python train.py --n_layer=11 --d_model=512 --n_head=8 --n_kv_head=1 --head_dim=64 --d_mlp=1344 --vocab_size=50257 --activation="swiglu" --norm="rmsnorm" --norm_place="pre" --norm_eps=1e-06 --positions="rope" --rope_base=10000.0 --rope_fraction=0.25 --qk_norm=false --attn_scale=0.125 --bias="none" --tie_embeddings=false --parallel_block=false --init="uniform" --init_std_qkv=0.024 --init_std_o=0.0 --init_std_up=0.024 --init_std_down=0.0 --optimizer="adamw" --lr=0.000523 --beta1=0.9 --beta2=0.95 --weight_decay=0.28 --lr_head=0.00555 --grad_clip=0.5 --warmup_steps=211 --schedule="wsd" --decay_fraction=0.95 --decay_shape="pow" --final_lr_fraction=0.0 --batch_tokens=[32768, 65536, 98304] --seq_len=1024 --doc_mask=true --train_tokens=621400000 --steps=10007 --dataset="wikipedia_en"
MLP neurons of a small language model. Each row is named by its layer, matrix (gate and up: input weights) and neuron, and shows model dimensions 288-383. Each number is 128 + 32 x the weight over its row's rms, rounded and kept within 0 to 255. Numbers have three digits each. A neuron's up and down rows have the sign that makes its largest values positive.
After each neuron's rows, "fires in" lists the words (lower case) most often at its 100 highest values on Wikipedia text that the model never trained on.

L3.gate914:182166133158091150087160203106166129069113089084175100129151086116117115145079107173081110092219158104097153156113127173168156155101080158135131073101097085160148119146115105160095127126047093138134141107130134112146156123087146105107160139103126111224179142150106080089078109113080156104
L3.up914:112119096156139091095066152110141096134162128107137128150121130094122091109180075110086132079143157145176164100107056173158179142152110112071179123091095100137175166157101159119129146096102139146143147122140076181120125128112103205123121119118168049182126154150080127093080112175142134104
fires in: "s", "one", "other", "three", "only", "first"

L7.gate1240:065103038190113111147132132129152145104132102134130116175149110141143164109107118138144103127055133120127141111099160129161152151081135170168133140167090083188151214130145121138171131131128147170103155120176161113141125146088186183115124146134162083108156130049122139165172076054124153130
L7.up1240:171134098140087155137115060163076172033155115109061108155109113148124173114116134112207112132040144119089093157096143125094175153101157080154136137179143138166126151124172132156147129186119106134099132144155157155129158152112209143140108162133165126118139132095111127181087066067197119125
fires in: "year", "party", "a", "candidate", "date", "took"

L8.gate1049:121156102117121137113067147111187114194119148145061122136112200127113056154126118179130106114146072077158147099114139151086139077181175113027060116129100152204147105150143124186173118076139128124086163147180114102126163123085151130065139139182159084166170156134085092072150180199141155130
L8.up1049:160162119182133087145137107143130125168186124200159121158043155158148106156119123078087160106158120108118179139119076094097101140125126129118067148183119116074137121171131144155131121127061125107116143142126142182103110165097171090125149074117171074094147107142106091088159164119136092072
fires in: "that", "argued", "stated"

L7.gate853:142142075128106127103087159188178069097143140102143135093150143092105143143231095110163112102144145100192156182110165138176139090178156114185089136138154169081109110154156152156111064125126101071103110101081152166171113119136137127119079071117133118098084144170114134118142141141137149144
L7.up853:090189163146168156135127178133106123120081119121117107207093082178117100107116104129093117121095078117116145117073129088091193106119136143131123093171118096106137153126196100102118143062104138161118092161142118071161092166135116068149187129181137168143190132099154036103105180118098154148
fires in: "was", "is", "has", "have", "as", "may"

L3.gate1286:140138178165053135140142125174157137143126138114136153149129156115119132133089139132138146091168110105117103167123104107115141087105106111136063119179119105101129145148123138108154100156084159146135147163090144094150145152115174188138149097087185118118091075106151131042159092104113109128
L3.up1286:124057103103124117091116124106101104105117155078088145123113157110122193128173135102108138124126125165097098123176151113142090112142101111154126122153156070104094081138117142136147159108141091109193142118133067144136080093118146120135145188096055110143174115113088075115165170069165124114
fires in: "goodyear", "pacific", "model", "independent", "western"

L2.gate136:154168157125110115167151103094106163107146069124104112123162136131128128155103093155118095151112151141077145108151141098114182155110107166064148136140084168168121139142055075127151171114149129102035118168116155143122164067071168104085111157080165132208112191114155113133164110094140130122
L2.up136:096154147119072139134168123125104172179144132082131178173123076115137190111089102123086142140087153044107154109116124166052164148082150112200173086128143186169115076094131122097074130110091072126153127137195149127123075133104101143124115065107144161147141146126107062139146143151166116102
fires in: "this", "20", "these", "16", "released", "they"

L2.gate406:146129116096110092089136105125138117136137122100091130107118109107156147177105135133147197122105110098115107149085094097186118113129160135113131108079142102131124091175089165116136130173119157159081099133138135107117056095138161175172095177061074137149153136141098153158093155168146135118
L2.up406:149086127142169111108203183081168110136130166123069075113140125137150109137100109156109087137128224099077127032082167118084166112100106092115141114196075112128120151162211186154168154161134132069130137174078141150160146172108096132112195091061130112143111066141119129129172110147137110103
fires in: "first", "history", "career", "debut", "most"

L7.gate916:109155097181126120162078175125108127139122228125161200087127202211165141121119114126117169150134130127132162050149178168117101113196095126116112049148123168173172164096136218102105065111111095108046127113233171120154090129158132131140112138104099119159151108135091154135118203184140171099
L7.up916:102118112132136076109116086136149125156147140081106125118155086134149129172087138115138152138099118138155141080088164139160139107143148088063095171075114128079114139212108118069161123088165127138099114144138113171130118090143052130164114120127137113129142152040130124141108116116101132097
fires in: "first", "an", "only", "any", "last"

L2.gate1083:123127103134150179117143187104154143088092141095178098142151073124134119135099120132099138094147167068083204130132116139131121120126157118097153096131171137167160119180113143148162121119185110085105128115111136119103106038199129109136097084159159133130074120146096113208101130113108143111
L2.up1083:128133129162182189102117090169189117101054141108093156094161116135129207091155065107152110171099144148176160112119130165037088099160132121133167133116094149151143142109092103091070130132107160107145088097168174138097080107109101170107138149140155071066148091109165120156124155129110161112
fires in: "these", "other", "those", "have", "two", "various"

L7.gate585:097146093119125134109150097076155072144169115119107103124206100081110127161161079148134074127136126180120110138133152127134136120110165074096149097175137135136093091149152151180122102063154160150126143142140163125164112137140139098091126181172103135066081172134115135154090134149100090060
L7.up585:088140106125074130076145149119089109094105147067121134167105168081148148127110098127133109113171124125151089092130109064160096121133081082176081135138162122176155138091170090125125098136155150104159121104102105157163071085102092039082106114140099114139167082129159058137173159154155125167
fires in: "was", "known", "gold", "were", "award", "actress"

L3.gate1335:145094142106118127152141158142101114101151118062150151108137141100186126178083096105135143155129104176143110094164190123175122083107075119077145134106110061139123148131161098094174172116132175179098132139154142102069120106096133141112131102136140134178166107049098080153140112143136138075
L3.up1335:165090134159134072138094177116184153196128087062136148093195123095145129109109167117174075168130146123128100090061146110141072110163126182080042161109099166100115181126151077094082152184148123054078133101178102102117164142162126113134196090139145160117097117064085149108105071150121143145
fires in: "such", "just", "role", "19th", "further"

L8.gate926:105151145135095183159147183114094098185122117126150099184136144112098130154166147116187155141165167114128118160128118114108102167116129149096094130184134105134092171179084187119122139146149132144123078080112118149169114208130185155117086172101128136051089134093156122157110070130126108117
L8.up926:123123118116149110124130116161142090163116102139102183157109146052111204131172127137138112109120137155136129118150163085127144045185145150049060058114083099095142029144140090113100117156123135149066144072142151131144123159109176111098140149205114170111105120163185100090147154082097175143
fires in: "by", "is", "are", "been", "as", "that"

L8.gate1074:128172105099121135092087150144198165173149121112123147145130106146179133176187100078120133118118164109085171109106133139154105150156119139121113142182131131091112124173118168115126093096175091150056172045099116091172068161173065155086152075132146112106123113142165081111130122136085122117
L8.up1074:166102101122160076134111173144142102147187163120165163144142106133087124112173094134125102180092092106122086095146161162192101099119156174136129192159139127099082104122150162067146112164118118085121116132151124087145108170131106180084149175124082106165104124139202142132099195079165072142
fires in: "of", "with", "the", "by", "from", "to"

L3.gate377:080185117155103102111134072158128127115134086136140158125141156134070099155104107168094119168141132133164165150097101132143147143096117145125122136125173167104157156138147124100090094103110109103135104177086128138092164125141122087162129152121130119109174121101077146125123150142152149106
L3.up377:045116155099127191150085113151110120102087122116098126141130107176156157165161152118091097101093138126121126172108135159086200116185125103186128103093138105121171131101141121097128145139078088125145193106088147108148158111117202110097105101067089107088130121140137153118138179071122157171
fires in: "such", "in", "known", "more", "career"

L7.gate1143:107160098125192093080105079145148082124136146140148146079112131149129128137110131126125103126143120100146100193083092135065096132170148139111134121159130112136147153136174090140175099158115123080132126163153164125140173188089138146135100142177175090116109097140176143119072099183094158152
L7.up1143:157169163131096177115099110126112145149154178143141176133118157118150171173058129113170078147121089133123174181086133105104113074170086045151117182089166111147181107115127115140116139151198109111084118130154138164145067136055094068140100092168159154170130110132140086141138123174137127107
fires in: "it", "which", "they", "can", "will", "that"

L3.gate538:162124155135112131161107125184117117089143178098084151111134087126140126125167102157146190096089191185091088156090120136137134128147174097117119190094141159146114142120085107104108189148091136138102120158067163172084124178133104130125115081136150137141132127151149100116151147121154106183
L3.up538:178178147178097131172153131172120123089118101102145101172113134123162099075138139178119143132163157138159112125139175060060139138086074147098143157111139079113050070105137087204161163110167160148068091075133121071097108122140142105136133151137147134094116136136086199147164167095149075112
fires in: "3", "2", "5", "10", "16", "6"

L7.gate456:064161121085120117057125142175176100142120112105087140138119174124132122096191143045140143093169125165132141129152070162082148117151142131108107072118086108158114080091120108145134117159100149122150185091189152128124142203213197111094107086151133082067132171092096067116179133119086136102
L7.up456:105155127139147141087096165127134097160062118111090179157186154106112117173200111103084129088142079153163119164202124094141168132171177119118166106140120109130159072151132069105097129128152112140139179108144109128100173153166087095092127094201120115063104112127104076142179104115071138098
fires in: "was", "is", "were", "be", "been"

L3.gate174:127124112147119160118119144104179174157135119114143134165077129142082097099115112168164113106048111099124149133125227104089164140104146152142149072106122121174134151110146129076220118118171103127184117095124128055106154186152127088153124165134107087135157147114133114170164126113177120123
L3.up174:131105147107093099135144101136153137106143104081090115134123088118105120108168162115137136142102166090123149082094152161100106095126162084158076162083089189113153098116187108094092122177048135119108138132146159093107148149135165074124126107120122150088097098189089148140070142151131080110
fires in: "this", "later", "often"

L8.gate474:124154127155119119122139150105134158114116131081076111086160091069111083076120137103189092154107168056099176207167117091076167149146148116161076136104126120117105132136104110133139161125110186106088195145101145160145140140121107187163107134129138146171119114103130133100101138133099114123
L8.up474:141172128096101132113064125120100126105064180134084146110145115109090122121146116127066145133172127089077135179063177129063138115106147094099103074087079116154122080151127132123102093168142101116125186169126099154113164141073096118153052127128113127164114115090117138084164144185139130183
fires in: "of", "the", "in", "war", "his"

L2.gate884:100155098148159196123157109094176109141162196188075149163144160227092116134121136053129151114092145109096139207051113146105165167113123125084130131181087119097154141163119191115109136095111130116095220132170114125153170123094078102148107151148158094147093094130134182137060135169153106136
L2.up884:104122105161175128125165120161191123149148100097079195124105189081146136082131087096133106147103084141137132131135102173124127129133114143108098167078109088119121096099132113111159172099153157147146128094082135153075146150104121080090083128134133118027128086160129146169130128168115111161
fires in: "first", "second", "third"

L8.gate963:104131142161141102134095126125153143139105138163190114082110185094125060128185125089144124127152105086059118120113093133137118077083184081069080132145127089141088104141122130130120173173120159093107144174106132093141151151076106176148134132164153098087144130107100184086184178146096118121
L8.up963:107123108101100127098101142102163106125138058109103115128113146187110144130167071137174066170143082060071096118115183091149115198097125095188141121123069160158125121219086103127128139119108107117110133166100106125148128138125217134076114135136163182142096164085193168091100143154098135167
fires in: "in", "the", "for", "early", "of", "first"

L3.gate164:082165114126113098171148142131127099110077149130091094092079124101092116101166152164169107169149157170070127158133123149178131143106140167058114148074060124109119112081153125113114119104048108088154116137124068136125103119096142106126190114118125136134130157140138102118118069140119154073
L3.up164:174170114130094114138094177157146120185105191074097165181191183138102145154126117142223132163083119136133161125183123158135143139140122119141081169155152137110069103145112180089147091127183160182061119134154176084131092147170100148148204210135130145097137156112075165150119163157076102063
fires in: "is", "was", "it", "45p"

L7.gate996:093170084206050163121140117109106106079151169107106169128143111100111079149139129126123116135153103145143123143113165157176082162155182124100109131069124137248157188098108162117104083150145126138051151118174121114046126154089143134116091168097144084137145173110193137129133075170079121128
L7.up996:093161139104121132119126149121094172143161063139137159187096152171118119133142143122133176105185095117162163177101109118202129176130143108139146186085143094105111088158115100095157106126184130130147079086048154132132114120137118140114131142126157153115128095120175149174125094142127153131
fires in: "is", "when", "are", "be", "was"

L2.gate327:168155167137136154170155097125165056122117143139153078082154106136152171151083161173104057163142150150144079131065182103158130154168099160082175082109119088110113064129166121153130077151149104121158118114155093121121087157111127147186160171135071131095152124156113052123161056135141154180
L2.up327:175144164147139108074103134147124134093110195122061115130110116091177077085102140111126099141102116130087118120115161179120141100147191079165164117106126147065119088146075142128115102086118122180095108160134124154094087171102153124140145132175107096173149071136161093093116107142163141140
fires in: "july", "africa", "march", "august", "may", "september"

L2.gate947:109118150117104136098150103162080169100112108109154120130146131115175119100163127082094093142047111055125175143180152108135118122139102162129105117176083113076153128101079116135124210108142139146147168106164115169117116177119176089101129135135127127048101080167125092133124150122113162098
L2.up947:136081074161113147102143158156156192121065176188078185134116180095183148131117119074087094129091165067167148118148083118096160109134138104159144142095172110116116101157130096127175203199154191123176119141133136153171079121132108115126178110065083141076176093214078113084091134134115199127
fires in: "these", "which", "what", "who", "whom"

L3.gate1097:130113126116169140174185127128138156159125120131127162108146179085098117120131147100140117133091120136147128136162121152148090176112067151114112119099150103145094114097087083160092137118147127155099157146115147147135127104092195108141085122102134122109141113160110184142119139152124120064
L3.up1097:177160161109109157109161107111231194160091113151110116088134159142107107153092153052134118063069085130090120147091120149160170161046157135062141114139155167161165095104073211075149146130183148135138148142124070122167102129093135126119123126181138140087072134113196116050147156128134155157
fires in: "only", "just", "then", "chief", "chiefdom"

L3.gate556:104176106140160105157103097127139186136094124136125126137115146120162080069188120106130110137090059146138116121142157132176098129120116167113163123072162126119144098197076133122153078125199146142138145121151145150098110180104139162121180153117143121089178157105107068163137139142214143143
L3.up556:166077124156092115092123060135072118080099112109096163095125162126113149161146121152130174144151094085106099161074134131125169091153177128187125114142117143184177150140117058132169072132151115107044068142081126199162091112156118153080124145129165060134102147093146168106123158134162128162
fires in: "where", "which", "usa", "contains"

L8.gate684:169127148068128145094125188146111101131142108151094115108136087170104108124137085075138150077084118141077153140094111136113155104106147150109144115094125098115139106117119186100127129174139125228108149152095123161146116162101086170087130113143127061160113100097130063109078145088162100153
L8.up684:076077147176100175169128083124157130053144154127100194158182065134135119109160130082101078080126071145144176190130148110171122123152150089163158108114138080162101133157112109112105094114129123135150139163206163111163089142115110115136176128170109143076097139159133128093114158176177149172
fires in: "this", "it", "the", "such", "very", "that"

L2.gate22:141111101163093137062096108192129058086166133080123128141127154146142141133176131125091117144121128122166140155099137057128096114130112140123159098143153090187183098086094091108116110128113115077087126101102124097079112153124121061030054168081171136120066134103137104100129152098139182151
L2.up22:150127105113084168091099076133114109102101122079082129154148142104103152122153162124096155135118091081158102167081095106184166138145155139138181100199141119109128101152118061079088112139147105119113142066084123111113175119156190035070105162105140149161081142116126085051114141070136175167
fires in: "white", "red", "blue", "black", "silver"

L2.gate981:135088153132156116123161183114132099129206125141140128105112140181114103083148150115095076107149172133130155158108176121159121132084156096145061099128139095165127118147103183165138130197139160135158150118158170124091158138174134125163095165151200060091135123113124111143155106130155126098
L2.up981:097162123149115083119125111101130129131169121129115073155099129141152146109110072083121134202111103162118150077070110158101178115127146169150166183113103128123093124129135114161125156142146174127111128120116149136135092157129139135072125204119165091168139136146149106070102159087111189175
fires in: "after", "before", "when"

L2.gate674:064142071192152145135111179127120146139153134071103109163097163174153145101134135150098111097216119086134174178158120164082140077111175106116109079112086143060084124175096130086109130179146126130044119135108147117095177173142180095190160062125199137158112137163057103147145132125128191133
L2.up674:157139123126075103090141122193106149116168140120130103138120080132137147160091097088111079132059194126068198112128114094162140103138080131104144089161152107140163103112114135157116129140133130143178154115167203154121181101120177121117121136163107064023132135104136132109129074097145110132
fires in: "can", "may", "could", "often", "cannot", "should"

L3.gate11:116161134101104124106104156120159112196172187127088113152124153115094125095085107136143050021080127128106143181124124165074158171196139097106143084175083089111137118065146118111131050124156143108145163154190117184168107130151137125095111138166127133111199161087133107138108085051131158135
L3.up11:109112144091148124103158077098113092114143152055133158064126167154140109176123124147191121146144154125097142180113079163128160149115150078119146130141138096115158094137118139126110117145078159167165124171116084179149123149126045170157120095095098076141183100148170151133114154156119087083
fires in: "not", "game", "first", "nominated", "2023"

L7.gate279:168107081112165121115138108122156145102165147098125133073153082173067176153095123153135108080169139076091088139145163114202132120134153154138121141078181143177112086109093090141158154153128148145132120123145142105141116148150116161157076137150202115173154103116115144116088166131087153137
L7.up279:099138154140171169116103128135133164089062117134125173119119110134107132126108149148107099107098159120137110099077179168134134087157193120152128119097171137095127150152150070138127101131145176123064220055145120056055157131153090077175198111130120156116101182129086090157139159128127142168
fires in: "also", "that", "to"

L3.gate826:122120105091147113113076143193125172143132119098090143162108143139136140158167131140129116149124079092108090128150097113146127117164122108104150179133147144085164126156151135135139147082112094122143122040146168151125120146125100145146149110153104101113134147113138119110109093125081151131
L3.up826:124139151105156169110106185134129164135079100159118181154156086092137111105066152073144144136173147179102115117108156152127169154098113134152138165131105142150168177145131175114078117079162102120165129123092121107114072128188149111105182169134143066101124141100197122129092163135076126120
fires in: "awarded", "became", "become", "as", "into", "given"

L7.gate1132:121076110063174131144100138157121129113095133100144132070127068176129110090157161164117058186063086129148140141136113211111190121186163108101125146102100121142146121139110121159106140137155130120126127131141190164136138158146166109156152203166130156140080102180098123163157135134202130115
L7.up1132:143097115123166142157143124139068132151119098118093214115135121139101135129181113143085151137139087148079138135090098190110145083156108080078177114181145118160088162179161072110142116124185144172104200156139168165168110145166106139192197124164120138119157061058047136151121165143158123081
fires in: "such", "december", "it", "november", "known", "21"

L8.gate1218:149126114164151106130082146132201108148058161163089170225119149126109086153120134149125123130102105097159160120127128172115097113135126099141052152132109099084074132127141159160093078145112096143116124122147140105129079071111099095098154068140117083186142210090140070162143113156091117138
L8.up1218:145103152083106133144072091124112123134122137100094156163120124108104067146164190079092167103135049124138104065179127132150177236116125119141157169175157150091127107109124094128102171168130116089153112124094204150114112113116078107140175116077139149112145129124099144155098122152091182130
fires in: "was", "is", "were", "are"

L8.gate178:142116095219105110099106109125123147168111075110142158106141147112133108169161106089110151120085174149143146117098114127162080125098158132125110141133149149110096154128141136093116119122118120129077154144148172093183092109111096146104171109107132158101093184096126169190070166134122136145
L8.up178:064206151119139112154139103124163123171178172159141088103131130198104162145062048132206144196114113168132130133084092153176181096143080098176068135140080129088167154150128150118131103170135156119148139111085139157140136145106113133232101119105126139154149107101163180130190123134141142170
fires in: "is", "was", "are", "been", "be", "were"

L2.gate313:162113113152104119149143149103132091092125173132125155148137178102107091117092136145144074104145092144147184129129144094159089132142119133163197090067098110210149152147131125153139076166137093134085080137112122123121143144156088168137111165095140104159141118109133141154075150135106115098
L2.up313:098139090157078104134117102107118106204116171145091158150122143091164134107202147121158125051134117097114192106185138143106095130151172140137169160109162101122136111149095140112182086207138182156137112103143144109106148125149122161104148111111155112149153165044163090161089113123087101105
fires in: "most", "best", "highly", "top", "highest"

L7.gate661:123104107103133067074106121148157156125127163132159077080122072101119127167163163175116156143114095180129128112103118083124150132104074148114160109146081096097122110099060094081150131129165108074103107136178163166090104120079139131136138148155121141124125122120158110128172119140095130182
L7.up661:109155134166107115087159100150137100132059131154144129176151071095122118144105145133108117139135098154090183101123147107147149103096069150115103099137171103109100101100117154096094135094108147131111137125124112155140066069105087115096144149130169091128162127088187165137182074119188132135
fires in: "is", "are", "has", "does"

L7.gate477:106118127121183080093174146179092144096154141144136139141124187091121138118125109173132134124071135135169216148128092157136145145122190126112155165109148157078086091109145103097116152096112159087132067162156173124132146122121138071116129138138155101082167143122117140182117133051079140125
L7.up477:062185108064079067174134163128122165097140169172175115184124209103114172204058124136101132106081147111108144167170072154156095165103132107167132147081104092148128134095163137101148198143090136107164057116136132085181141076122056113084112138081092096121127123083158160159138095111100131093
fires in: "was", "as", "is"

L8.gate719:132184083121162146112144152153121124188122138118116197117111095154130161144175123092128170147043155146157109129100087143152165143110135081140096101115116074115126078121097147094075145154180099086110164142122087104120118157124103054123148161145105119127135152099177086169144114138120177151
L8.up719:137112128138140142140121128099060077118119132145138180133094111115153122105144128105118159058130171117094135131128145159148098065124122110136169069137152121112072125122136100134116127158112131182128097091155148147113132171180140180104110146180173103101085146126113163169122118106139127121
fires in: "is", "be", "are", "or", "and"

L3.gate756:158136138115081116093137142128105135119110133131136171115150132104085165188140156074165120100100145104104132119078129139118174120160159170137186153157098178183082132088116168129115097156156116142116172147114092101146130105102105124073125186085093131179082105173107132070134146192133178137
L3.up756:110121120130131158138129129061100146148068194107151185128100094149161102119155079138188149125112076120132153097081062097204160104101187184085161135135140122157103115137129145155093125153169129168110087103126134147110073145166049096082141136149156137117090193112104121150095174129134193120
fires in: "one", "first", "another", "each", "any", "only"

L7.gate564:116104144149171100119165162147165145125110106161138163125141169119132157145201089111192170178087124127138136130112200102075155125095140116119124077166078170132143159146079111137155122118038077149103122191179143170156099190140140076125101115163112112102141190124104136141123117128167131085
L7.up564:033108120097104138110105166138026148102125123154108166150178061131136139122147156139110040170115119106111114180074130159138118112115148167135125131127152092114118104189119109064163119155137105161127111136086158146129152173119092166155110116116141122118099084114119121152070088139124178121
fires in: "and", "which", "who"

L8.gate729:156204095099122075031132146195153100107170107104104164124093117082127118147091120099147136192072094037118186091109109076171123167131163088146145099112150151085075148116098103108108121103130142121116105148139106156186178132168168132104148157166111144119145166107110042148086146179094088110
L8.up729:145124131114085094111119084163149133138129134116078100180112073083101178129103143106130171147118129095128156115117139119158147109074188104142157101133191136185118118120130089140183135125182120138145182174121091125134188084151162104106107134137157165120060119126156134124115178096109038107
fires in: "the", "of", "and", "in"

L8.gate635:111193152081089087171152148158155107082103122123124118143131115121130177112103120149129178124121121132162119118155096067117155170155106125136142123109137083208147166135093126109141111106171098131171121119130099151092182110150089149146122173122125134146146151164122160122131137109186139114
L8.up635:056092134086102202105168151088120116128098139150135115142143081119093136144124155082159134167120103151070102116118100116126167210100108107141110173128102102075140122141156146151098158093123092123100114054155073085171055150166164161105137083146121146096127131105112141166094122121097095107
fires in: "as"

L3.gate1271:121095113087138159117195096158151149153172112100146137157146142108158196145152142077116117106091143173163105145178143121207110116119148158148151147136136037165112111082119170134085145058139189074144124184160111141065088129177149169048072134162164139109092176102121122173131115133100135131
L3.up1271:100077132097132117094107100121154163141109144111087121138140140080156098108161097145152155076089058119078127137065111145155104184149139122151198092110128114118155155122087084061141104116132146124137171068120164153147096080139151098145143138202111116158148131156102092160164101136104109140
fires in: "song", "art", "figures", "secretary", "music", "jazz"

L8.gate851:125127112101119086181114148086109124110102109147133108131190153107134188161148131162051141150156151116121114127093156069132150068115103141121107100078163162181108096109103130126123130162181134127096119136129099149100155138132137121089149156128062103104104101212102096092165141154064061170
L8.up851:163122153145124151115164159133145124159177141088111145161148101164108108149084085147180089133101154087101091107122145075118130130106126110136122083098108078071082118111062079135113154144112167118099167073082185165134124173151113065132097062124140128154097101122163140142110119121113117090
fires in: "3", "2", "4", "1", "5", "6"

L2.gate1240:140107140100131155118128078091093090119070052139124075101090098086147116137185096172135158133170124162124122143105097191153092107120114128150102118128138128119122106117119147164153121160162162136049079090091183167097174129103096071123150131165169171132117011173126080134110150153112125125
L2.up1240:143161127147101102133093043091176111142163123178100119189081101103125097104137078097158088137130080080144058085163084120123163090131109192133124085160078107068132095130151091113121158153092129115151195105075129129146156126115120129143152057149110139184192204133182119136132056133140122187
fires in: "york", "town", "city", "london", "chicago"

L8.gate207:076149126128157088082050122144129151072130158143084148145126144127179189126159100097098163097139119106078107162132145173112088138076116154114087156188159113098145170149129200154066139126102108113099139079129153084114108092126097152145189185128111098116091112111123123066138135120119156112
L8.up207:135102135150182112130116161098120126086144142134142123093181135192131095157201104140118105127186150106072097050150122108130122131122108085170155133133126127138128096120114147080134121102137130129092123094126174064121148102151093075093159126079086120142128050084176122137151155129133156127
fires in: "the", "first", "original"

L3.gate1295:133130082136137098122141158124121136157130134123097152142097112142152154150120172094134168162121152149136094128077182122141123078158101113085129139114088085206116120118172197104172122068209113109122133158092108096200128118142125175075129107184119095162167118099171117167116166133138123089
L3.up1295:089119096171083099150108127122182101058081149141158103128135107071124182115136195126135167148135134085085182103141079098140098131091086114136123165129159095169165123151116129051146159181115109094060111093083118162100125141123067127119129133203147120162141101080165184154167119163186175101
fires in: "that", "on", "as", "evidence", "papers"

L7.gate1275:111095130156089138110071170122123111123099138110146135129141096153168148180154090153112104108130163134097140071204142188156114098142095170131102087147128155156150179161147140168146104254116132158115082179125203111118104199139101111151072113094094086114114107115187107096124159182117181119
L7.up1275:129104145142150170160211121094106141144097158144116130088173106129165138136146104124087152080151117144170175116188114130192140110116091115131153106127137210153105146170106141190102146123189146140089159093132123129185140088096070095076075099131076151201097168147175132101188181101093110152
fires in: "3", "1993", "by", "2014"

L2.gate156:113094061173117127183141178108110125123117164185148132179131160129110107100163037166086180183131103172138094091128171079113129142066125176132100150143127138135106159117153161051169113117134188115134050111110098099148065129140138129120158167096115149150144118096113131088097158144100157105
L2.up156:150116097139091160151107155108064041125073151161084167216113198108105130184106137098164135095146159128085180155113092126142178110157121129149161135108097123110110175152167151111157122116167106115110126151148146127081153147099138159133145088055119052163120159125135150126170120150120166075
fires in: "high", "low", "lower", "primary", "higher"

L3.gate386:176157130159163095117125129128127147136097115087101180133143166128123169115146155098079099108083143060144082140122187137107166109119106080099144126111129137108107145061191076086137130147174111168156118178132120129092134143153127127133130171125199099130161059150125140133094151113134141099
L3.up386:123116140094118150152112121144116115141173216152173162188118133129137178113068076158151157255176118142123129132105159082165111097182171145155136168154122154120135204159188168149144100127175103136131133107211107075095207189143107112088097100172147142179119140125138136083162077142128111111
fires in: "it", "they", "way", "announced", "which", "relugolix"

L3.gate754:128146068159173115092125128144163184140153165123126106131141134084134069095104103106116098095101075176099188198106129129163127155128109139149092092184104123122144180183156096133141101086136129100104177118158146160166186143083154169114178088096133081094109155083160188107099168178201151175
L3.up754:084125094101171117104148155105229140121091123094101163156139145131113123126108168112189160127155132076101171098121106136142087174085147093062137130138141079130161160147158178035170121153123092106171120136131059134175114154136047098113125163166117122080088198117124050119065165198130119097
fires in: "first", "late", "early", "second"

L8.gate616:124230161085100119142127110214085151172157125110101170105144132095139135163139078114147137164205117132147079094132155088154115158118163136106100141160119091106145169122071161087133097207133094098132058117093195194112073190072156125153115176104152134098156132154173120116128158157139162109
L8.up616:147148144102126106078122083167080152192150176093097126116077117120125150111167126111079109151105154137137109132155152142148144129129178118165151136124166099092188124164151123108178120143081066153177076159079107155134079134121118178147121131096174157101099142152154141084137173095157113145
fires in: "the", "of", "and"

L3.gate904:083066107159173152105129120149096143101050144102122074117112111135131120164181177176124123120139137167150145131139117142122118104142142131127127086159114127089133129190100124153130110145147141090078182140114180142115180178174120104075079124112179089183095110105116127138145148114136144093
L3.up904:101115152118105156109098105145148142069105164170108150138120119121114127144116131127134112184106156210138164135115121165149071086117145137171120110117125133076164093103112143130081136139149102098136106157142146114112157147115180075175114135108121134196149166102104114133120080102117104147
fires in: "as", "3", "4"

L3.gate307:155152154135071155176096107189117090125196110131105195183159137094195139092131142099143105078117146157105142119112134159128108136080073115130138139161131125146128140134153131108161098145186120125073051134081127124114125151093110156035119148134123104135127093146163122154167150119077127113
L3.up307:185149120188155175091168195156159107098142205143136101131137077148103118137088116155165135104146154146141119156114166131147114125110128066146076143115092091127082139080110132157169083083154130100133096161170154150188163113153145122076107116106136128172156117154131148184078132192149145125
fires in: "party", "6", "7", "9", "year", "8"